From a checkpoint of a small transformer trained on Wikipedia: 14 layers.
MLP neurons of a small language model. Each row is named by its layer, matrix (up: input weights) and neuron, and shows model dimensions 0-159. Each number is 128 + 32 x the weight over its row's rms, rounded and kept within 0 to 255. Numbers have three digits each.
After each neuron's rows, "fires in" lists the words (lower case) most often at its 100 highest values on Wikipedia text that the model never trained on. A number after a token or word is its count.

L2.up349:094201135078160168158153163102106115172092114185134105128112184130122190152116139102110124117180077090108131124132153124136114073072166129027114112122072168123106146139114120127097173150121069111148154075133146101158160146081115097119156113131079121164165138135130106115190097132097124123125171151163149129156124093132150109160134123133125113154154124094113101086154132204110137178106179186061154067178140118160081187128093109108129146118088146123119062088153135140165108139165208
fires in: "government" 21, "development" 13, "department" 10, "element" 5, "investment" 4

L5.up421:094134114138067114080127120143091143165091102171145132076054094135154063122136156161125077127116148141113148136169142146142185156113137118138065107106124161120094160129150081117150114111148122201129179054106129094168078132142079115107140127148099133195135147123100092066150139150126134067099141111204098103121157144084112137163120153100155085064195091137138094170131149080089133116136123151147114138163137077165181199106074135141167112148088135140137127096141144187177110148154192
fires in: "and" 55, "x" 5

L6.up287:141163132102120135093156167180086142104136140159164121099100112147122107178143113154101141151093154092081079147131123192153085140165163098143100155081100127097043204138162072103070145146120085183126201104114119162115098111110092141112156092131171104167164128082166127122188096174177102163110128148180123077148135105112168200113156120121136064087161134103184069178072136129095149129088175134127122166139109144191111121107094096167144127146099112104163145111109083137113116143145147
fires in: "and" 99

L6.up391:090108068118105102135127129184150106161143144190152144056089138145101053165167139106085122095109124110083077132146107201191107112157136090142102094123124168097108127155141039186133166172137152169169195166196120133135099116121147088125179133130088067118135156140126075105118127102152079147079148142138118104173187117102152127158157155122142106070131088141139097163120174149104116110104132136139121119167120081174132181062102126118188128152115127150170119074120078138129118101140155
fires in: "including" 18, "include" 11, "infantry" 7, "included" 7, "that" 5, "includes" 4

L6.up772:098097101160047107130135166155111087127131088190130088096091121143150058161164208121126107099120209072158151103094191124186097151101106116131069089088117139127148161118142069132109094159129114189124157162077132101122108130182111102087155121170117094111106129136088111095130107127158127173084159109165114115175164081147168160167145153090124103129116159122165144126097130116080173093194132119164098146177133074140203134135109117148146136137119108115139121098089131152140152089139208
fires in: "released" 15, "as" 14, "for" 9, "former" 7, "release" 6, "involved" 6

L6.up633:095219145105167160113159100144111168152129080129133163093120089135129078134116168135072087087103115070144138113164181136108119145143148044126085114059124131177122173131171116163080176129187143116115122123066142130146085158088139102147150154133152107185120097058125133090136169146193109094101125152142097095160080104100119123120126135158129151023136154122145047182143088146090111119173096164132105159186142122132141121137109143154163107142132115120159161077129132152137107137115190
fires in: "and" 67, "of" 8, "but" 4

L6.up791:152158112125079140176137107184151052187127135169118148060093140174119086144154163082057103133105101137083055129069158163129157159150115087093084158117120166087138127161144091150133119164126130186147200128100145106176095125147131108122128106146121138097125078175099114057083114105146081168048157110149129138182173115100147126116130164112128115091165105152099167150121117114117094085157131091112123078123166142142122142083076125157184108152109120120134133063111113182164156101147178
fires in: "including" 18, "include" 11, "included" 8, "record" 7, "includes" 5, "concerts" 4

L6.up677:172223076098148136113127184146036167147089098104099144065103140160101102137069144112148088108190166118164125116124171125125126131091129158101080067039101188128117106137144101107110139118130139237148115151114137152143140145139113134103120094185162088098148159143085109094168156197129102101163110154144102100128103101139208134141092111158154159088180122124156134147158164105109122167166125118103116162130154148124117150129095138101136105131090091129154121109129200170089137140146145
fires in: "and" 94

L4.up293:119092149128127152122163137159098124139148121087102090159139149136134130074163136107120115157123068081144095142104106184164173153122119125093159132160144100114114151155115150112093119069057118140112115172157140174122095145113112099119091161161159120132167136199132194107107095165152082143102129099116140124170165140180109075139128064164157174123167080160163142147179117075096147150093009126109153137136128129130072164188126142123092132147164108115178108163116149188132100176159227
fires in: "december" 24, "member" 10, "september" 9, "with" 9, "blue" 7, "november" 5

L4.up552:119120136021115119140153132181118131106134014152103097133076105122092106124178157159048102127123112129120079139143177183140124091116119140141083130079090139107114177129107105115135161156158125154138184106078139168181099094147125082145138151150128130151142155110155102119170146144138087087093133136159090113143137059079191169113129104118190110058172133141099089188135159140135133138152159121162134130197126152151109183088100118130126144185075144141131080124130148171118109155152173
fires in: "and" 98

L6.up742:136114124138074117104152146200155094187127129150140125124096115134156085113184180132076098141124177090084098122097199147120092120123115139140092159132131172081113153174128072124164133134155152160127187118091121109142083161174119104118197152144088085101109101142084090048093123127154137132133180090177141130080182138131152137119126121105155093131180099105108155089131114118086138060175115115154121082121146080177159166141138094150187141145095083116169156124089139123180152061158197
fires in: "released" 19, "election" 9, "role" 8, "release" 6, "elected" 6, "element" 5

L6.up435:164145108140069103147147150144138075205116136176147126116055157174178120130120170104141071109117105085148104141108185193169142133101119133128101138111129158105103125133134062151151168128142128173118188088145111084181090166111140093097152161145112110124126175159085054056088158161127136153118184113147117119126113147099146150140091092096158115098125070115150134116135138063050155093131108170099153142135130035163147153139093147144121141140112072156141121097106134160154167066135183
fires in: "released" 18, "role" 8, "infantry" 7, "election" 7, "release" 6, "information" 5

L3.up949:110191149073107118136132167176123126205114135117067090099153098165112108097126118098144123100087070192104132110085127124165109099149121133124147167167140120127160185181120129126109109103165073138126144156113087161145114137181125147155098113132134055125115122148162169050173185185183087111106131140117146113169159127170110162144108042150152196135117096136076143126146110152173161128025122112102129120160102109114094157157095162103086147161153134091097104129126134158096132152153194
fires in: "november" 30, "december" 27, "september" 20, "member" 19

L3.up786:079189164067095070137106141177069132165127167124081092111213097165144111135112126096140081064113098218124138106080118135154122096121125140100161141150126098148119124104106149130101137112118065134143137121110082158111103087163132128152109127140143090116128100153150160082142114151153104131094129104103165110163159097139128128148095041171203213133122131140089143141153110178203152129070098093083134129122124123114096156160126131111070161167139055129090141142129137138117152166155197
fires in: "november" 31, "december" 27, "september" 20, "member" 19

L6.up692:110158129112051137108099133187069162169076104157093140061128179147093149159124126109121137148137194147135082138103178120169125150116149201114051099104146130138134160169156124086089148127098088201121163108105127085149078158134067061096095079134091116116152129128153070123124138150226131112155108095148088089185087158139138153177132108093129098177133166128163115158121188122115157099158165119096106152156105123135150156133115144102158154133117137114139157075121126113085090139168087
fires in: "and" 79, "with" 4